config.yaml
num_hidden_layers: 9
hidden_size: 256
num_attention_heads: 4
num_key_value_heads: 1
head_dim: 64
intermediate_size: 1024
vocab_size: 8192
hidden_act: "tanh_gelu"
norm: "rmsnorm"
norm_place: "pre"
norm_eps: 1e-05
positions: "learned"
qk_norm: false
attn_scale: 0.125
bias: "all"
tie_word_embeddings: true
parallel_block: false
init: "normal"
init_std_qkv: 0.026
init_std_o: 0.00614
init_std_up: 0.026
init_std_down: 0.00614
optimizer: "adamw"
learning_rate: 0.0015
beta1: 0.95
beta2: 0.95
weight_decay: 0.085
lr_head: 0.00464
warmup_steps: 239
schedule: "wsd"
decay_fraction: 0.65
decay_shape: "sqrt"
final_lr_fraction: 0.0
batch_tokens: [32768, 65536, 98304]
max_seq_len: 1024
doc_mask: true
train_tokens: 268500000
max_steps: 4374
dataset: "wikipedia_en"
MLP neurons of a small language model. Each row is named by its layer, matrix (up: input weights) and neuron, and shows model dimensions 128-223. Each number is 128 + 24 x the weight over its row's rms, rounded and kept within 0 to 255. Numbers have three digits each.
A block is one neuron, or neurons of one layer that tend to fire together. After each block is what it responds to, as a language model described it from the Wikipedia text at the highest values.

L5.up400:086123100138109101165157130123128124107156159130113096141110141081104111101145122087112096135123095113132119071176142093123138130081151157182113143147135111082105136100144176104112168107136134134137117178146120110117157089140149117144111115078164136119110104139140144101114131108145145097
L5.up957:133121143142106091147147161140123128143134147152188088179096114084125079130159139119125150154136112138146120093139139111105142108119131129176125135100161114118137117124121152134126166124171142149129102159147122147128151078120134158128059126116157117125105127126142170103120137139143128117
Responds to: Pipe or semicolon separators in wiki tables of sports stats, election results or filmographies, mostly the closing pipe after the last cell, such as "| 10 | 2 |" and "28 |".

L4.up135:159119099166122162186133161153125118142128153099103133162092142157125122137129117148126167122102123133101104102137129126118132093130103132128084193123104118097097114097156101142122177138133136130135116136153087152109120122140141145111109190090099126113105172150148118096088084146152151120
L4.up266:145126116125128133189120162153104155111155093151128131147090131116119140127121061092106131142103094122122156099140125134136140123118133105139101181111118134139091126121119139147105128101099131071099155137126140148148139116170119141116088180073096117156119142156138133089072111131155159111
L4.up305:127090121104094129132135154183149135125133130148090127149081127103107152125143092135103145090155093112121155087119143100121091118123148124137126144085134129113145131109130110085125124100117157097081126105124110149136111126097138127138093139109138166106148109149116167082128110099138112134
L4.up307:154120141184138132139116102147118129090125118139114116102076096139094120131113123135080120173102129141078137100108147108088151139118113115138133134121077161138127131101144075147123124118141100117106160140138150145104108153121153135124132136126117183164095131125127112125108086139113116107
L4.up331:128140085070135120174141154126127132128153193099091101103104133080090158115136109110137136090169095119146130133135120155129081155110183113150105127119116162103123146080136111149129132109080160107145134127112156112138096082125147136152135152095152181129127143155114072094103132116138156123
L4.up487:163106092136098150148133139132112124139129101145138118160071123119096111130113119125120150129131140113125148090132108157148101125111087120123129160073104100120100163097137075141114178107099111148106111147140059159126112120156161150143164167100163139117125167133111093105113118110145141129
L4.up783:135120132103114131115106146204147132104143154137115084109097109088131143153148129099124117104143100109145145143134147187082108148104128101149096146111086143125126170109125077171110123113136131092136128147105162137126108123115121140133134094062143145092146088140157143123077132158080165140
L4.up911:138120107125119129122148156106125095125126122130157161097099102128116148090126079153135135111098113117092102086126133117121110099131104118115107171108143146109084108132145094157139144152098099105139131146149102141135119154172130137131107171106114108160138163133158049128084128122151168114
Responds to: The equals signs that close wiki-style section headings, usually the last one, as in ==History==, ===Albums===, ====Matches====.

L6.up229:128140111132134122122128106125148078130137117138141139126115138148128101163136136139117149128119125130124137134173130111097123136161145175157148148113148171102149157120106112152147139094099119151109112154102112135143096139177169140136099141127123140122091156104186124123154115158162129137
L6.up326:133093103130114108133165093133150112152130138122113165118080168134148118135157111105064114195101125084167164120163117141130139117110104113142173121090101131126137102124115148109147119065105130158152108117096115153155107102140127140143102138149158142127118192110172131148106152140154115194
L6.up670:133144158116140122130136136143166074159145138143150118172151087118097116190135195105148103150153163141105111119134148125098138084103157114131161095158114134122133151142116111173123142122073169137136146126157149134132125134166143180138102109069163107147124120122174122142154102132127159142
L6.up840:122156138140127148084131124121119085175165104159156143169145099093101150136140164141169149154139157133130202114106184119097158123115155164156158113129170140126153147132135114102140166130116130125104100100151115143146125140153153109158082141111127107150085109122182152147132121150125159105
Responds to: First subword pieces of proper names split into several tokens, often surnames after a first name in credits or tables, e.g. Gi(guère), Gu(are), Sch(olz).

L6.up514:149111089121102112165132175126129131101177142185151156120108099127122137095118091139115136103131092134123128117149152114136114125123152095129136125104115121109100130107161156121106119138136158145124122141133132122132177133141079160107054126125162086170167172176107129109097101127172100111
L6.up569:156119099077148142152127140172104173184153186124149113135100189130096159176126133113062112097108079119110128085112178125126136132134116088165172111124115152156145102077117136125124134110144126096110127070136134139165118142117114108115136153154125120087126145148136157059137127106130130111
L6.up794:100125095146095151146140188140137177122138172123108129150118132082132118125143127103090133130133164123162168147119145148142138155101142089146095113133110140124109153092106141157107134139092165108121091129107092129123103119148173142159101148097173126086109121149146135058139117108130173101
L6.up854:117144088133120129135123144173140126121139169137138128125093125089116122091152100109106125110104109113154157119136114109075122115123141112143158120089139116101175140083128155144085150118139120105127101134112139129113088086143125140133085162053155144097135116172190141101134150117116125116
Responds to: The final = closing a wiki-markup section heading (==Sports=, ===Albums==, ==== Group B ===), right before the line break.

L4.up212:138124163130144140162091160131108128190122148140184126137134130086124098131159125167167134150115140124149131176150159136095134086151146204134118161137131102110152113123115140099128159124150165144082106154127153142115146130133115144140102166144137143118152112116151141145145126125132141095
L4.up239:106144159154152102113131140142113133144125109161135138136122116130134084104157100156122133119106130136115107122157155124104140104113096173140095111135135110159154105122123172127167140140135135179087098112191095105120159110188119134152074125135094100129141183087157116127149096110156176133
L4.up245:136100146125074174110112220115134111163122112148140108167100130108143144102156149090149108153135146118132122153135142139138162097112141161130085123125147137134136151162108100142059152120115166147118109100125150127116113138150148182122111167143100136097136125132106140126153087091107151161
L4.up298:150137196134138147131082136157105113151140114137170150155111102129145062111138136117124196164126121120119086139133146116140119095162114155142114089144145131132187098133116134120135136129170156147151115107132128135120128124130130194145095130146109123134132170081136146135182112124151125163
L4.up388:158125168134084103150105168120095133159127126172133153168132104146123093101168108146106168168157110115114136127139157086130176109116103189143098120128149098139134130150118143113141129139147153161156110091137112099113168141156155196135056158129127136124182148087140139098145112094158127136
L4.up938:131129152168123095137126153159124119128135151130148123149110088130142079089142147153109137163106139135151141095144143120081161078102083148144157136121156115132144119121121143113102165128155135152120134120184131129116143072112142151149033158087146127130132128136133142102193150124121132126
L4.up946:162136157153111092151124176176121119141124121147157132164138103118127080096134118177128144131141135133141131111135137123120150072116086159136113148105163128153154133130119166113136158155171141136136133113194102127118141118111148137148049157095128112137132150133148157098143158115130154131
L4.up976:115097142142133118209124124166139142106118112154095137124155112127098129147124122108092132105110100142086115079094121123093156140097128152131144130121106095135139124125150182116110087133164139175133129125125104121121105103173118135126095185107105123127114119141154109098131090132137138142
Responds to: Pipe or semicolon separators right after a number in statistics tables and lists, e.g. "| 117 |", "11;", "| 20 |".

L4.up64:133136129128114133131165095103142124125112110100124137108144123106126121144158140158144146131105108104144163132151138185110114163122157105116162131125164103109108142125141181114089145121103137136122084127135109137123110152118154112144121178146150184141139151134169153125133136124157144138
L4.up89:129119096091121119158102118140148110104152102112196114085074111095150115137135141086092116119166106098125118169133151158113116093090168116149151097105129135108105170112132149118156152133097101137117150138131073136140108084110140129173112084094133161118103127117174122093127136164118154146
L4.up215:130089145148131176098085098099113114166130127134161149138131091123155107169157157053091151123166128098161129132143146167099156121096147102146134092105138142136093159140125131138136149143134131144127118136162118128154129065106144108125128098087137159119153152152143138147135071170118129140
L4.up345:115122097089096144110144137158116104174147167081153131122098106083125111150174151123143101126172147120175096166118148180103104113123139124131142144100144185100119138117141142105105185105093124105081153120146164119138087136170153129133127121116143083111128104150144145130130097115090139145
L4.up527:116127129112087112124100129118149142147125145104113160104181095133133073087181138146112128143126150100124142135127148185110121143130162111110102122126166187123136079144141135118179168137139169094139137079134150131139114164144154105128104126110179152169166112104137136140139162098164120094
L4.up543:123147136110136114138120148098137137190125165122128098131139112116123111120143127141146161106156144128133082132119141170125118125115142147130159085151148141157153141110156144154162172148091124123108162099148146141151103118156172109136137126162112148112107149132146139110126091160130165097
L4.up621:143118149136130095129105119124103112121140162112154103136098147153139150151150105099094109124154137107140145111130153149126103085125127102140118117103117128132138159156149147132117148142069116136105114122137127131138086101145176179159144115121121145137109127147162127111123090153146160177
L4.up643:136130133128129158122090110104131095190141143091116126135119089127151115113157154122085133128130132102120151129123150176134121080139157102155151108100151180145115174137129146180145141128098105100147138084114130133146114102117171113134128134108128146157090139171156149111154115161128142160
Responds to: First short sub-word piece of a multi-token word, often a name, e.g. Di in Diane or Dizzy, ge in geostationary, sl in slasherama.

L5.up777:174106092126123134129143111102157126126125131160127155124104129109085120112137138137130134149127134083115167119117139130157144085149139108147139117130116141150139155139124109134100173141083147114148116132112071138139114150141181113179103156129126148079095140130117111104119159122111129115
L5.up1010:142056161137115174123114126167126113135137095164157147128142103105123127106141130139119145091168142129132166067109144174126127103099130105151161110122107139141110144129135121133127146164122124125156061125125127148138150159107190104158122146134127118095114102156165149115147125121104144130
Responds to: Short opening word pieces of words split into several tokens, often s-clusters after "the", "a" or table pipes, e.g. Sp(ratly), Sk(etch), ra(zee).

L6.up242:126098137120119127170098100142131158131121120175160142150117103133152106115154133116105112132118115098127148130146142125148153122111101159147139124096154124103110145122131138125151120086109123165138151133142119151111111115122172163137089157092113135119082137116151157114098136152166133165
L6.up269:188129143135141132127106150129135112153122116149144150093127086205162125107137111148170145107125118104138127132112145129097115113141140136161104139103102090151117131114133116129134113156151144113157108122111146118106119133083154116093109147135152135118126119143100166092105126111139102082
L6.up911:122134116120111120112151139119130123129134139129123112131107109134140106075196125141137159169121099133134157098172142094120152128106142204135168137138153123121121138120135126147152156117107131158111106128142128105109137092157100148142069135131129142138115124066132167159119137117148133137
L6.up968:153127120120078117158116121107144104120110108158183143118100092142095103096142121151146118137109143122149162131129191104105135119105113152138167121092130091139126149106127121129111143145141183139115084137166107082101111122106124150159071139144126144093115128130150156089124154107123140150
Responds to: Cell separators or decimal points right after numbers in Wikipedia tables, especially the final column before a line break, e.g. track times "3:38 |", vote shares "9.1", standings.

L5.up382:156118098157134170108187142132099079158152107145150154126090101182153105137097113110161175092083129098128135086146132142113099072150130149121140126094075112149133140160143136127106144138108087122162117107115117118133088140140139157141125155098157111122169166142186084099132127119125151138
L5.up723:150109081116097124170150131141124086130141151119147108142131139162110165138120079116106159105123101124124126124140126128124138130093118126135105165084150112135130121122144133127115085119102143109154149095134123159132108068125109153120118157090134149137156150132124110117137088154157153128
Responds to: The first closing = sign after a wiki-markup section title, as in ==History==, ===Lucky losers=== and ==Career statistics==.

L6.up139:199097129121102145118151109143104099144147110117136178140105123141109145156137147088123123117181143081095143144141144148133126100130126136134171139085131115121126145141128145151100167127101116181159113148141143149155124104150156145117135084085149145124122106126150155140133123115107114149
L6.up526:129129112138117151131216147149156111150143135107137102099116093122147084128144131123129124102128161062153160164086128145148136118133076150137129105061156116113142153097143116148134151113105167124116121095118110087145084107143099148136114117138115134109147107081173144113143154110104125158
L6.up582:128137128123108142142143079174128133158138114100140087102118113123152119114154152084092132132108079102146145120138115141131133080129110169152179109112103110095120145107124112165129152129128103144139095128128129109137159119106101171123160102131119142128139139109170160138157167165115120175
L6.up1005:106154133125111109115128134131168099129153138151119129099118089114145103120135113108118139066081145102157159111129129159147141150146131145111129157087179102095154126134125136126132148111125113146129113096136053119139083141156171140132102113097096176114147145093138120144125146077153131151
Responds to: Opening fragments of words split into several tokens, mostly consonant-led stems like bl(essings), sc(rutinizing), dist(urbing), conf(irm), in any prose.

L4.up6:133143141110136154109136098138133132147150155166140179103094129143166163100132138141124127118151109084127178089135150106165097153176119136134146113108176165071118131132124098100147125106096128128140157117166093156155083129142150148126120118110150174167132063114135128122153085124137108158
L4.up496:083131143137113163118187146158174126145125153129139119124062110124142128135142168105134121135152161101175153115116160123149139147114110121134117148072131163131145149134127120122107158102129148169119126129189120116141091150112139172137133096066142128150124084124165130139112136104112135129
L4.up500:145117160144130148117175175142095112120141109106159118113091075157149142100145128146146139102171140092140144104073137125139102077143122113131149105088175110100126154130141142107118188149104131087092133136150100130158126124129164145140116120115145167115114129149170144106129117130154110160
L4.up657:122075165140135164134133102182127082144146102125192146120109120098099107158117159095083181138146126121130163064135158120127128155116126107140151103088107104116098158133126127133108144118111122175136114134122080128177144108123138176152125086081164114115154105093181138100158102136115133173
L4.up711:085119140138078101092164171160137121143138115174102155119072134146138088083131121116146145136114151091147147115140136136158142115135104189135102139102176130130116161125126121094103145137167128150099117081160094158121122178158130142120097096123123182150163095075172122155089127095116141144
L4.up908:117128116167112160097162090156129123105131110096133104129085128113145119069154135160121150098091134088144148147127138152104107163139112148139110101092171159089139127128138122110125172112135104125141116123163087144175119124097101112127103179107135152107191068098119116102110108106150126188
L4.up961:119133157145098164097132124126103117139125125115105138126087067174149116092125144132125167185150144120090123117114162124123132132111131140134156129095144129120097107123123129114127141171165115145156122121156128114141148129160092137119110099139171131141137120086172145127142078112126118147
L4.up996:142133173181131186082125159174096099134122137124106111086069117158092152091121119086119204101118143095105113077104153127124135146136078139137119113085161118110130140143124125086152127151139142137161097101122133113145136132120157137120134154120130171119140184110149136138105071118114110128
Responds to: Opening fragment of a longer word split into pieces, often a Latinate prefix like rev, rec, res, per, exp, usually after the or a.

L5.up661:126129103104116206088142097113124176171123151076128097095115118151189128095123141118086113167093131153116123148131141177130084126106149157155131105088167099108110152125120143138096163140139108096128129102145098099150140100154100148120123145118124132135097074134111126092121103147112117131
L5.up787:144142132104129116127170123142123146088104137119102102103094094194161158079171112162157081096080151111137142141121096131151080128137097133133120114076145123080120120130144122169135142160118115130085106112143117124119104150163121106120110172133160130116161131151107100124150117123137137133
Responds to: Opening word pieces of longer Latinate words, like cons(ervative), inc(umbent), acc(laimed), plus some infobox and table field words (members, Website, More) and "%".